config = dict(
    d_model=224,
    n_head=3,
    n_kv_head=3,
    positions='rope',
    tie_embeddings=False,
    parallel_block=False,
    schedule='wsd',
    batch_tokens=131072,
    steps=4231,
)
MLP neurons of a small language model. Each row is named by its layer, matrix (gate and up: input weights; down: output weights) and neuron, and shows model dimensions 16-207. Each number is 128 + 32 x the weight over its row's rms, rounded and kept within 0 to 255. Numbers have three digits each. A neuron's up and down rows have the sign that makes its largest values positive.
Before each neuron's rows, "fires after" lists the tokens most often just before its 100 highest values on Wikipedia text that the model never trained on; "fires before" lists the tokens most often just after its 100 highest values on Wikipedia text that the model never trained on.

fires after: ".", "\"", "s", "|"
fires before: "==", "The ", "===", "In ", "== "
L13.gate588:160127137165110128144146084110145117103121184137082135172093067151133106187154154073104180093136148128158119147049115108085100149114115174095098115163109109092190086171067111133111127106124103130122118113144154128077100181134170116089118169116060172128064062134106088142111110116103118110114148110121158103133140172167147098165183112182130135165075176082111120151132181118143085124150067116188085103130082108156085158132196089084138145114146067156133153108103116125135130159066156126198138152102190135091167164111118148123043131161153171117125160055153122081155147132148098115
L13.up588:167132131156113125135145072112126120097097131114102123216068093166180105171133151095109190100148129124138131144064111086064085157138142131090136086152114104142198096183073107112126125112115080115115170105146110116070096174143164121142106165117077145154057049127104088125100096093120134119119137109146136095113172140149127101131216122171109141129089181077123095130126169127180091105151084118182096105138106097143101162130167112138122150112153049167144161098102138101155123141054155100201104160125179138092146179120107145138052111144145110147135168045133085065134125150175089110
L13.down588:123144102160093137107111065132126147116122124110123096178057103142187112163123144120115255091127131140108162165111123093107071133124139128105104091152093140129187122152076103095102136123133076153116137137138120106076111158113109124165133172107119123143099104146125114117105115113114128091145155149145141127100152140255131112163215118155123155152129160103167103126121153131197070116166094119183124112153142137138138152152181136143146129143138052140139129128128136131110118163099129129172136142106166136129129162162072110128065125155109157147154144032103134107134148170168063101

fires after: "New ", "An", "Al", "Z", "es"
fires before: "or", "al", "e", "ers", "re"
L9.gate877:084050118120118067104093171119106120098128125122116136168107095133085105192067176132114147157111104107184198125103173057173137168079189132117084133086116073144138100092126173127122137042115094091117132112142126116072095100151093105170152132112145168125125121148131107129116181093117125139067159147127142121150089141090130162174124160156185098131196168151174112093116127136111102146168124152110100154177128155155151086073160086119120112119122114141125097106107106072108147116074111149086126096077178061147118162149120110166103098230104160139130114138123113145128108037098137156
L9.up877:180196090098118124150143120114118083117113117119132123103166112119145102131137146128120121154066144115104125079119085188131097143138099190133147139137148130151167177165147141114113115180166078115124067124142133100099105116154107089110123134109161105219076114110109115167075077158119122161180131093105212083084149087113089094130126128158142093127093132135137078111112119164107113121115124117133122123109156180115131166133080155132154132088135108118050084050123089124161086157150127167101145148126166151087105092060147138054181134167101121161096123123067136130136233104169158128
L9.down877:091072197165098184150090113152100158127133142117147117123073183153106090157144138122191149134121156093140088156144088120107131171121126122153124076094146127129079161080146155116122160107057072116093119131116109176082126137065102066145193102157154189110221109139116117103142148102144142144114084128141119134154143107155128128169095118113142120144140119144119127098124169142080120122176166159139161114119135090156108172149183096121125149160089147060122129107160126141097174198109160125155181140074170104102170141022150148135083098198125073117144123157162099056122065090155105157

fires after: "| ", "–", "\n", ", "
fires before: "7", "7 ", "8 ", "8", "6 "
L17.gate88:143080128192103140119148155104130149108143108132090098132180134140154134169098105114148122107172120108149098096098151147132150095133172164111125134106083123095156099146127130175171191119141126122110168129152162103131167068171165186150172131088160153125143133152121094108158135180120118123126165179155156208038087141084147100120098186129205092155088144025082129148126112137135121171133182095129124162135128112139100176116105148113124091111120151132140127142086176165144081146121160164080153146125159017154131165153077161116067132103095153100070181168137134131184089138172165113
L17.up88:130104154140140141132179112114086147117103116109110124116158041111149125115142134158188067118121135154139119074167141142159066111104118122158121102089135179145142128168130153166145145082142117166101151120169100092124147145164158126068083153157125111129153110167128088177113087179116158140149144115100113179101079138082077067128137134131113091147145061116078112163101070144093097104140125119137101179117152183201170122167123111142117132118170139147111195109071149072154139135110106124099116205092163152211131134178130113075036169095116089169102159122118127114107141176160148132
L17.down88:139068148159123123185118133138111102131099103147107119113179168069172141155130129106205125122121131113103119071099158070124170122134187117136095066132136126124116176066157109120185089174185109120097142147163119106188192102094205139136091191114097097123156123147072105124104065162080118148105193100145120164106123102138114092138176103131123109134125106118092109145091138114133102123130133072175155119104167141137156162105071085145185119123121129127153181077076126095199121132081115126067102204047161072117176071148096107110101135123133106077095141136172128185125164158079117119

fires after: "In", "An", "an", "am"
fires before: "ep", "u", "on", "re", "al", "ers"
L10.gate532:098119089150094107141135115094117145096097145066072110167147122105143187129104204082102145160103143143185096109118117133107177145118147184096088153046151095078161050111099135132113162117143144111214104153128150071166096143147139168180168203146132140124078092126107079146155130131120105156190186145104031151160101105116117099166139133153132124094178148107163139101110160164152111104103111149121171122205134127142119150131105084142149140084094113139126110136114143081132169128113121179185104104109150112201139098093165141149104119111103111196186131184104098107150162098114116154
L10.up532:078156157088164168097125128164096095146154185070164112151098146131144128175159148096100068145118097120113073124115096118173140147109090129110130123111111152149078095108125132126176115185152065189144114075100096121133083159070193078144179056110189072095110120070112101109138212101080071103105095101109127204109126130105168102124096138063113163098141128126153097136174129114093098145131133096166139086114076160134169105091089125127083103113185163102125125110162146109189168156146060182167133111088156121149144144162148118143115115117112146125160113132130151169105145140095189141
L10.down532:095086130132141102146094171114076138122156079119073064122127133087170161148183147094140091152146110150121133103142132108157152154112123076106047164113179103084178143119105157131127150154140108104151089110124129175171169122204117208126185153174116134156147093147127126140113114112131112171213124100117132153137107109136129130156132108099193088119119159135193145164095115154153180156175095093116163130144148131092112092170056090200143096116119060081091089153073155177165134153092124096160144106133131152162143126080179155092134136065148083137158110108132171117150116085157092123

fires after: ".", "==", "an"
fires before: "He ", "==", "B", "In ", "M", "== "
L11.gate519:165126177060126088148156149109223129140113133142129192126147078120164142126147116094089111135130143172101121144155101103088101137108166138116181102163174123164162151171103162203167100087111160149153163153115156143147100141095131136118067086122115179099108083142135164143135105150151148103175157146127129130142151128230145135129090093099166153084120106031144164134131119125104127127092079128141141134101134046128153105059157094159138139122184118166109153173222162175158173116164149137121163160141180144064137158078136131067178090190165170144104150144111128153158158112126135131
L11.up519:094172166075079113113156133081094115148129146148141082221143126103066116182093147191106153184160158120157170125098095089193169129141136128087118141188152132112081183105183124095132130146127153119123106140125165109166101097179108136139157159183160176162136116212081115149141124157085139126080092110104106100080149112120171160172138186146154104104117149164118107105108158115136144155119091076107143167072107150112096156115168055119131094177185118183144103131064118112077150128135089124149121138145078086146075092170103098107144139092110147079183145067142109148136135105095113155
L11.down519:136106106199058090147120106135172099124100117066176160093153175092094102123054152136130162084076100191112138104155138132148182176132118141129117126180201121121168110171128102092107172156128108075138150109122113080103121152177138139127138142138118129099148077156156145130129126114111097115186131146075140157110130155196124109148127109117174109132047128129093199172146118148122161177168096134107115124065100109184194143139120145087111113104096101179102121119084098155129145168137161110142177141169200099097109139123114125119157109196178090146156128100179119144152158108122116091

fires after: "| ", ".", "-", "bu", "(", ": "
fires before: "8 ", "3 ", "7 ", "6 ", "20", "t "
L17.gate61:099137169107128116159127215192146173130060103063110132152166126116096125191135038160139097087090146100086132140182110131081138141119136156148098116134118096134166202085110156111117120085186106164128127168145162109147151101133150158071093118133148101125125103102092112120146089151133067117165151132136119181100107132135162187169081127101183102102133094071124075130180147064104102085110163041092125146138105109120100144153122091097107128173128174143059089125124126120085128129153121091166095140070119167124128136159118120093143201149067157168122160122080118160106090118133118207
L17.up61:131139113079114129153147125109102190169090151113180118130137147144100118199102073131141115126091102124068125202176110149143108093129093123141130134077104078112193200187173090097158132153077078101127092152154107187163140105146068095146075100129178063134136102132143139096178051123146169087093139147108155096122115120144086156076100133148105170149110137096120127146146165090109123063121157012135137114076133120125066133086150160119142117170177130152102110150121154148094097072088094152084130083152169178095154121158143159153098135119118074094091176117156094100142133118160135135
L17.down61:109150090105106104165110132172101129174105091133175180142136147105057196154120113112186139114066102100096091117080144097087122203158064123085089148127148159129136110109105110098171092097098128169141123181133144113177094151141115116178076124144132126063125177118076110126149145131154060110095117153158143125160106199169152185146074178158197115131109099123149134151149128136119123100150123132167157108165194150127128135106040081059095075172128154118065069149120111098175092100130121144140054122122073131125121121176160096083151167142141150119111173097160104164092114070162112194

fires after: "| ", "; ", ".", "l"
fires before: ",", "; ", "8 ", "| ", "6 ", "7 "
L3.gate157:137135130154140108089174149100125088142102169052124117070132122117136167133113160123167128150086111088143069112120161104077129117078179110144115153104161149167120137131089146086136220131075164124180114174120092104149158122159148106176128147146167105127081141068150150128108091179097110068132141163141125133059096146100102119079123181120157082158081105076088048141156191124131089135123092112091117121165097132119109169102118135093128137121145118169101112077143119108073088100142121124168093042138151104171161144117126094047119177124109152133176139189104096130123156112157161205
L3.up157:054075129091169088168165172096158125123104105103159097143183080102122131098116147163135097127128136036139139155161166134128124134091065124158137073163109130103091082133084178082070114108021187140094151117181139133126124138148190137146133136117126186128087147149174092115127085142125105112083095085163137111142138083110115113116123138147141146140131085114105090167099087108136129112162112101139169102120091098116182154121123151117121128155151118094072052088163144158149073143108128045100079128156129152093102123143155148090086174083111139157136134187106121079041181142113110166
L3.down157:094152102121172062190163174137111129134150122082115136101173097102089132108084154091159085148100182114115131114090138059126127127094115093198153127110160095155195144079103120061089090115075126170143162124138151181144134170160171200203083148125106149068124134157131128184057113150123097149175166176181144113155099119160097087124132168137133102152135121095088108133075172097138163114143124108123135153147157135139195118123155120127135107157057162190020084141151124156074110132126145150135100074065092099129184136144132147130076165136088137150185129163134096107138176110133129105

fires after: "pro", " ", "Pro", "gr", "8 ", "00 "
fires before: "\n", "am", "am ", "\n\n", "er"
L3.gate158:126117149124122090134108104116104119110138160175085174175095063103081131140149147080165124114174020050190139124108162137143157090108116101097151146068136188150114169144138160143135163117095082137144110109179110127172101124184184089153193113115176154123126130175166138084085111123118176141088124110177133179126107137128066150100103127126122090069169203104097103123153122103131103118138095118046173101128121131228160108168114151139096125133165114121117106105091139178121154132098102169111148079111140084115138113092119111104111106115147120088124144123169107174188110154118144135
L3.up158:129081139059100079207190087145132134133158152101102134088096144168064080113172147105169077120090116144128095130124165112112142149147121194124105135098096131106140146149108088167124112132151100233154088173157096113183160094106160096166144120184132086105129151087062123069073079121153164149131134080142099212141146156076133131100160165141136087198131190114176102169149141136159186094143102061130101098115058163134092170129151127111098138107208130126097114144114096156142122077087111144143181129161148129148096108159116151118126150087168159066152080082161175111112121181144130106
L3.down158:127106145106135079159165069116099103135165075127149152112077112103116053147206134097164152111141120172138127135127093133137165160120117155071153114150181113074160130150148119154100186115154141131135116127108088086175132118181104161145092126111067144095126165137123180139131100094156116119138044154113144174089075146180152110148117175146138124226113144082142121099148153105085186172099134102139150081121126119069083167185142125231087169103177152150069081146123099144128109108164100168127098151148074086153120131138072155145150157147082120135146165146109123093086160126187146091

fires after: "c", "des", "ens", "C", "a"
fires before: "ec", "b", ", ", "t ", "ing ", "a "
L4.gate556:114104135103153157169118172143147157142125167074108122181212178124234167117122084139135145119097145144093136167127119122115135073142105142111114131104117091129088132089104103168125150177146114129121100058143135089120158134105105067115126165057144093131114108108140095135120130115064134180138128172121131166164149056133055103114176105140169093158162168105119179142142132131096081142103186144156159171124182138150159135165099089072092111087108147088135164156150190160117145097131075167198133125123152133088135133082154092157132125102096164168116081136144149107105137141122118160
L4.up556:170121113160156067086119151152108168110123141157059151184147072127150162115168143131126154169111156172132129156166167111128152109125206184107111117126175096160116089144141061145166134167138126063136147151145151079136142065114086182131131080124100087118121156189149083146140123132131117102194126089118116117107118083106159120111133114099133197170137125137140113129110142068000079137136090112146109167097152123104103108113114090114132166048124147120140115168110136193091143092154145109136107093086074111116142148049173086123130148110125085134126138131182162145166115173128120135
L4.down556:094091173139135080116154092172168082126116110130141077066123175154087087091177130167146103127092132127107075123083127130163167169118095117193138165146095120111116155159157136157105084150120125106076083081068097104117109125123110098175127203143124110059140114098063143125154158167121112131136122155106147151089180140170150171130140121165115062121111155164117111137157113130124157125100133135138128086167100190109095113135154030139177104176118122142142133064144150138121104143180113112174047172115219093155131077077112107081101119144163148129123086100122129111101051095123098142

fires after: " ", "0 ", "1 ", "2 ", "e "
fires before: "\n"
L13.gate125:160098143123113150142159100113146090079072148170119086213087069170136117126122120095123204103106093128135117131125105118142121149120135117079162136092098160164132093175113118117123108090137082111115140096128129155099158144091141110135088122057056165091044028120076076134119085113149113132111171101133162109170165192205132132205161132218178104100107126094128091199065163108205128152133087132134109116110076079088140148112151160123166114140128123113116121114125137138153115130145138096134143142077140196122108147123131177128100095152183111090100143099131101093117162100148118137
L13.up125:126124146132092149124139061115126118107061174120106128217140062149139105135159093116158158128138147142106101173105048109113104156111115127102169071137084148146159113154148163158124155135154098129123166116137143155073127149101114143116166162150039183175114061138119055128083058165148107119080154128102151091170083141188166154162191113186151117115137162076089099137120142178223105124119114160146139110181123095129150176145150103099137114128181110115134119068128112093190154116111112120110077154111205145158144148113134187164104107133111080088089176052077127070102120159112105131
L13.down125:138125104104180139108194104105056111127125128127121104168116081113095104125149070082140158066170133153146110138129124080143080124089135155125151154122146180157154120126121185141069185160125128136150143147178154133165118133112113153101165068148125123149147121163125129166047094122129138134151118082085053190116131105255183155075212131089194084108130200108121133137109147158122059092131081164131141076123152147161098112149142130107066140138151121167116089127149170089107166118086101154160123124109094174165127107115108180126083116117118096097135077081111121128114115157147074122

fires after: ".", "\""
fires before: "==", "The ", "== ", "In ", "===", "A"
L11.gate553:134154074120146121101168128112144181115155163134089115162154130156118194129127105148123090104173159154123136170187143102125213128117140170062103137173169034159079119148092073151099093136131126113129110116133180169147157138157089125132132155134117137074104127084095086132097088095137121197109105056108123137140098188081110139145124132158089168134138137111111163127150156092129135173107091117138079164112111081102110118088157129113163136070118133173194200094173151114108128154053142149103105151092080088114118148163075151139181091179146165149174110096166115047141055158150134139
L11.up553:168170116096101120088192105074125120063142109147157155176131142154154110100144087171189161132135116104127121179133095122160176123127102157033147169161116100173086086134142089115099112168089140112132094122093184145170157121195107117165120165112160144099122128092151109138081080141111122175135138103148129157122100152138125097118176126159115179132127143119147171179139129121129107126078082119156094105076099085140087130104156133112178113099128150123148135114150160114147108134061153132130125230102152081104111131161113153185083119222162085159192083064139142083148107165153132092
L11.down553:155101135179128130133112098120136040120158069099113150145156126133103176129166133136161198145206108121180133136160133129182099145100124162049125158201132108175121111097086126124117122096108156140149131129113095143140095166177114116122133126114121153143130147163150131113124074162093128149100146098130077136148199157255204129070148148120004182112120123097150146236138134131100069153151029149158116151109126140105116150119112144134130130145155121140148147128097122140111104107102088143128096135150136128119153131066101134125081161084162087106107145067130141098109119182121130163

fires after: "ers", "F", "the ", "The ", "en"
fires before: "m", "m ", "ip", "le"
L13.gate807:099188169181175130197096108172125134161131155104159137155121134117119116073114149092069143100132102187047145118128137172068165139082099129127141138133147155140139140089202154133151133124163155128097122085166098108106144091096202106154154209164178148114119102148111081103128144142150146118140162131050126139110139142106047117181177096078077149119087094088186191111123091129104124166154108074116040171129138122155154082130086152178155145176176194120130147139146122153092107111151092167137134105155140158059115132102109128156086115118121145150130107152164146161152150122148113047
L13.up807:101162121114081168164062133113148110150061174097137100134171091142177119171107124141119164123130111137071089087126090094120175140087203099168065171149169133078140148123124133160098136131104176061134141109111101156158108119132186108170111145123127110168087041111133184103173126142115098095133203176160171117155141117122084084078138150130146134100128157120129132200163161112116131153142133069080079108151135072155119095086108128143163125124057176116133208136106101154126133195137050151095142082118143158134095150139141098111132109131144113125182144169066097093124150145107130121
L13.down807:160136165161103166125212096125130067175176106114123104095106106103118148133137197092105104129150207172073133039089113176077114122100138140112135111149109157162163165155133147118077120129155132121133181118160107133092103145128149151179158102129113106177140089134105142097171128112101132124130125111115089159189126128181214134137108145118181099157140102159113193116186186121137078145110130050145129127131130143090104143143162149126123114109092065135184105096179113154110084094129124143115126074097083095111123094117177108102194130156119134140105049164116155105141125091089086129

fires after: "pro", "o", "m", "Pro", "He "
fires before: "aph", "am", "am ", "ad", "ou"
L3.gate391:156127136086104059161097165109070150176193072154162136121132122115137109091118182111086131105080083132175128148121143156133148057046129130129098130122145123150131096113066120090168138100160144070131158077171114144187142126149139153155114104135167096127159062153147130089107143168107193160080177169096109214113111153157065132156110128187180134072107104162105139121124153176151117107130164142173071077132080098152099141101114151128114118135203119180129080151109167126102108149171174171145097101140145077132207112160096138098125128165163157135074148111092144126172134115145113112
L3.up391:118138145155099133124117111176184125099137167150088209068114132152137132050153088093102103117160117058148115144137113150163149151103152124072106099149105112128159111122099154083074121116139126131191178152115146118169101104091145087067156115095141106138143068198111127058141108097127144119099139134095145124157146181087181089106074081092098113080141169129110101123158165121103128126098159128168101105181113133069140167095115151135136119158135080136134071165040110103138166165137077165150150137123115102134115083131113198113091152120101123119108089136074074111137135115200153087
L3.down391:105116154136153141121138080142089126131086135130142124071116095179157131139086133130115167148154184179130124198145151157093115137160120135154199139111117136153143155130097162136118084173096114093089050150152156116188118140138134157135127139122103155096192165088096113123158133119132069127096151172152184172117139095093121202097110167120098127101090177098135100153121108183149145124070087177081135141091099155148119098155164235144119165108106144119073125191201137158157086116151135166201141162111102152142165102061136142194181143115111149078154141190129165156132141172140093105

fires after: "di", "sy", "n", "an", "N", "ul"
fires before: "fer", "em ", "em", "in", "-", "s"
L6.gate202:194097123058155091123117132125124093131155120153114151160072161115138100101118185137174179097124117134165125121097150114133144043156123107159116087157130112119072145121174146130141127156142205049090112159149080093191159093137095132149155092160137080150136203103107130196124172087107096119079109103185161132073137116197124187153127163125143132126171137151083106088073120181140115101120138144134079163128101091170121168129100160104175128132152138118133142134123073145107117098143118137065055130153133148144170177130122091123124074145107108105173123163125171067198100150123136181
L6.up202:113135140103170119103144082142154100112133138157179108101109157167084189175213080100092121139039172144143150155106101109102204072127081140143129147148121073178083141170134095149100166126102148098143148156106184138156163100167127114117153111130160146107116051106130125167135123067139106139179128151153116094089107141113128197166143126150139074122234146175155148069085145135138146120145082156124150123137151107155131164110073156146174147113178130166164164150081174128184168104094094181133109181101096125142178162092097141154090124132123137097147129115147092102140159179161147191
L6.down202:154155120131168136119124126145161089107060146138156150146125111163151143208143120166120136125155114119122139188141101081128130146162088094105167152157069120155142119158093197134138127159111087133112099151106103161187104093085164083118116120121157085169168158126144152164057123106153182125083104135124114074152193080100158162162130099145088062110171146194173149137137143151118118097123083116120104180152112116088148142101019140094143107091118062138116040162143149158070150130076090124125155160162066134116115178132093133136062125115182123160119123136158130112123168138025156164

fires after: " ", "2 ", "4 ", "6 ", "8 ", "3 "
fires before: "\n"
L9.gate705:081109088145115093179121125112122119168066126156132161182120083162132070112138163078092169157113134126145076171098093060093099141138110107084175081162109119143163166101183167104130145143127115128119140160179189128151189166140125113128158157113119185091098127185203127156047096084151150185141117115106017136146113094145089140099177146106156126124138115095127124083140172109134167116101099044079131176100108151138121075179127082082095106178093087120117193097152143090128103093139120119142133151161116105113106127152110106111090103166156134154073139121103156105151129163143103102
L9.up705:100124168114157137149072153159144122129137184118108104181129080181122165141108118130118210185160178208137077111112063087142124126142188076092131117144129126128166124133137118092126200118102123136086156130125185106125142142148141094153123159109066130110142120136197147117091115103096142147155131137094144130152080075216114134145157135163164118076133144138082130106084200116156138138162099084090156138161100119088172061191176117190092092169143118143107176076193113153171149153066114108159134115113082096099137142170133142136085087130116101113084144110092117136127092169138090107
L9.down705:121122185161117146132119095135122101134138118079131123175130064214119125171134116057136227086135127151095142129119109098099156139130191163165085151136169151140122099216103114148167117146106128168170169106102098105145107149124158143132117140143079117081145091120114163173105121091114127088197167125129163175208150135252186060138162058125205110080169157089136164131128168116183089152189130155097138095100120170135185156112138120134095140120164151138098103114162102157154153100043106167156128081155121122109156119141117139134076128128116115116139142096142103136139146147122079105

fires after: ".", "a"
fires before: "==", "The ", "== ", "He ", "It ", "In "
L7.gate683:093172137126149093105166095133211212132155148153102129134077110144150158172080135112119106150115166125036137159094179114086112222115140110102130134124124059146123112153097135177125080214109123134136128136120157105102133089129156121117110148153102114124112137109121141106085102079170096124131121172174152079155108156144128161187146193160117103143138140113173149124112081148115175093137142102181126108151107167113135102123197134145209079136114145144151194143139168104117148109127148114143079174133193136100091143072162126178129110128153146157099142180129153163146114134147191075
L7.up683:131124145099104116154129106111075169048139167081129141196158151134122139089171119126090101085119100046128129125137124132186165118167090190088143104131186065206093117202115109214069122152149120101120160134138118087104108160158172130137095180163186117133139110100096174105100152152110155092109154085100103103173150118194106123130147125130144137180162120154066147107075107088151118111065146097130140097096121172103132211186099080123120099107156177110128156122175181147144150122142089129074123198106127175123139115117174148090140093088088137169102145104145128133153105079135104117
L7.down683:109075123158107189105108084131087122119124128117099125084146116120165093126170119155122200142085160101116127128174133152080116139125128206118157135137122134149148109171093056195043114160117092130136120110103109126097143190192179097118137143110058117140171081136051135099151142127113099146116125123113106121123113097106158080108111141101022154083077126091120188176104166132124102131185130152164121151135075154133122188167164138157165109072128164103078152119120114130134163086160200135189111158193119105121141116125117139133160092170172100132168131122147166137102136197093130092

fires after: "Com", "oc", "pro", "s ", "the ", "The "
fires before: "any ", "an", "le", "e", "os"
L7.gate424:115139200181108090155146161095173137093146131133126142169080113154105154127104122049142139130120082080161145150131137097138132144102135167113108085117145093112161179090148090133084094130157133110108157142129109157116127088186166160104117146179143129100062157120161082098123080176133142189131160080090112116052170059137118138128154090126136173173171079128150063077108170109101108159139136104142085120199115100083092068178136102139119083135114149163154164130122129159071110145112140083094141139146110127099181079122129171126154143124123152155172120152134138197111163099117117146
L7.up424:127137105110117150163132130106168165125105167063176110149148096157209094143166092173144174170120169115120147144148135168077109130069124058119164121166100133088163179084121105135127067104131165129134199153135178161177110140105119110144147137099147155171209123096118079093139116112092086174083185121154108141119075066114084185115151171077193164121130155109083090124116094113118147129116137149184144147115169103088140109102128109142162129143112183106161127187132142139140165135116107047098134136119118141134094172164171130126058149126129186125110129093167152150129105119062190180
L7.down424:093092108155130145095130111145139124126124124128148137142065155149104087126144071119137099131125151128146123134178084099182107130121206175130106091070096138096093135142084106116135113111169155059147100131126050141140117169161113135152071114154111146078091181126114092118138040194063204072120141124140136112111170076078117107060127063143181160165118084134152123125121133172174171203131124091113102146176090115087086111152186053146123153099102124117104119089157080115111118136115135126122165162151122095099119173135094098111105109143163062108077080140105142153151122049113135112

fires after: "sy", "y", "Con", "F", "B"
fires before: "in", "em ", "em", "ain", "C"
L10.gate560:143119146150103152137123090107145141125123139128143170152149091120109111101097111137076068081071184093097118161043139086172146096108126106116153152141082120100029154065114166125115152106113157122143127156141177113180130157105143142192141189143118115151090131120075131106094149114087159126096118136165136155148134085108039170107141109133130111107154067095094128098172035142107125154131122124152130160127098066130103197154130170154114166128139109180142104131108175136095138091173131144149141152056130157171125117107183133093076106110066068144117175165139214131129098180126140143
L10.up560:076112123166120112170123120110165106136111056142141124175115152106123156124109139172136140093126156106120167196101135090130148119107074115148141141140137069105086192173133125175112146101165087072122173104125112119145094100127105117137123129125153129112105173089145133049172154099126217170148135105112109138143155103160042123067149146134121129110130125130125133178140095122114210049158116136110146153151132104154125154136126162119075038130103164153173088124146141131147176123136104125087150128103145111187139182059218113092106064131122163132185139117113109116166148168109085160
L10.down560:077150130122103101138116099125132133184131167136154085099167143197112114154163156163066150135139148177137189104149106137124108168153109131117135141097146078122117104100139195127119096154141124136068130135102109077156112113142099055113141111129092124153145056065106198150086192152171088170160120173122142157093138115115135173097145059157206161139128161125165093153081164095145121074143126150175132111123136098097200144126104118128147081169135151083125165138110115118153071174147122072123125112130109105116126119140122144116082091059166160145093192065107202160119127163105098129

fires after: " ", "0 ", "% ", "1 ", "ts ", "4 "
fires before: "\n", "\n\n"
L13.gate384:136127111158143153109145093109217177159159086127119065223116108134125139161144121107126144125126153178122059183066154147077098127133117182127128144104115157125162075150119081121154150125131092121165124135157115116080121139136160127087149110127158132120103094110185108152155118136136131130122115073102122069192140150155155115147167127175139108193135143117090113089136121233133107129149074139156095127137070112166096074113117097152140104083176093118122086159147104117112153118144119066199104176101171158131150159149138108142124136127135109139148165084115090055148114182221105147
L13.up384:163088152172089109077095140121117092156111144112101126121086100141158137166116139090142182141133154137133166127069076119116083081197107123192139091091094168172161137115133131096140108159123050131095214119099108128119166095117097193132116098121151136110150065133114085134064121115120107116113147089088146113160130179097118060122160189116091148133081146131094112119079146147221054155135113160097161149153111151174175082141187121155150139099130053143173160085137141142144114141110142057138146133168133131098167153124123156165091104130110153113085174099108180123107128125174077103
L13.down384:091077079116129148144168124107116154100079125131145102157143055072057155069121130128143161125108094126069104134140117103158129171082123108081158111107088134165114092116079152118153113107154133088171168137104093143157183158140205148109135120155075108107164126071132102124120105181131113138141125141069102164189133141255162110113158105116137093108113175085099136123102163141104102189127139099121119157121113128103134150174183084122101132141149125105078156092106135118104062150092115120143166182159104156147127130157115183099075107089130104140158188074148081193148148122137110153

fires after: " ", "0 ", ",", "1 "
fires before: "\n", "\n\n"
L15.gate646:141113166127135129103147123180113117166114107092104167173094072129180145107141137088136109077109094125127101095106148138110104120075118117099100058121129188108127114176096089099153096160094109174150105121155097149117098144098159096099147129082109163139108172130152089184129157081133113107147141156132158149098152106124121115176099186080220069156150146079119113123128128180108121110132166086149134136137138078189173168140178063102109104155168136126087085121138142100149155135105142122154138148175205131087131127202076185165045097164064109142130209110140088129146146104135049101
L15.up646:121128108162110142136136123081172117098102168164150136167146069122174093153203142103140111070112164168149099122136075086087089173129115129118112113126149127138150169102147101115132155152161079217128134140156099101077130199099099116111110132173081217114119101134120088127090184105136210125100201157147163124194066123162120134171177109177150139089095142099106133118097144146109134127138143179163078132181080154146117177102180133120163133166133045121115110139100105159174072133106141152152134152152086137121097159135106104131078167099120153124134151115147122125094126153140108031
L15.down646:141122108172112102140125060113180153107149097119135106215070075145141107189137106105162217098110158165156166162101103052084104159142099121125097087164140136131182128167106116087139149098127140145138139157140114157103143156125125124131126146142076118150158026107129115130116136168131111094161141152119094139164141140255081086125189096108245125100129151105151105133142168110164087124152082078148115139157111133124118137135129127141155142127135127134143097100101127171127132164110111168191141126088189108096122179147126078122108149171117157118162174104125122139098114146132075084

fires after: "J", "con", "us", "uc", "re", "in"
fires before: "an", "st", "ec", "ir", "on", "ess"
L13.gate208:089195157148130147131140186126136122092141084117161035134137165184148155127135071152080134079122092107094101133144115166089146073116093129106155142074184165101112092131132074148176099094121134084085113141026138147122149137096170063203141165097157109132053149150141136126101090145098112093104157109162100098164066176142099060160091111112106121115132069141098153102134127156123124086100123168144155087089115167147118153111140119132114102084150113080082135112090131130114112095153127113089123120149125120114169119073094072142095172179152091148098114110085073135121163151207085123
L13.up208:102123145083065105089099100133115122157108188146124125110136159112161172114144102119197184127149133069107141144144102098187121114190119125148096083129140161156085124121119121167076094168135127154176112093140214137139063066111175183150177101058163155104156134090145144133134120123146104128110124095111144134089149110149154135131067088108166194104107163148055108138069121154089111150143114121143203181062156111127160123156154125096082163089108109110089117121121144137169126117100136135130154195118111076117120105145146162139084130160113127163143090095096118153109063112144142130
L13.down208:086150164070123165140205130142114090087079112126125085126106151185138077113162101151128139140168128109139126078177175130070142183130097094144133181150165097136148125090093103121162178120125179101101097161072085139134140142201075116109093107126181117109083154116160177095095068110091184149148138183117095050103088169113162081121092094143163144097153099195136111113150155159098114162123123160154094133140147168109107101133103087142164145194098109110103092118128170118133131120156111145107177090114165086188153145105137103073153148162135091143086175072111121107046163131107118151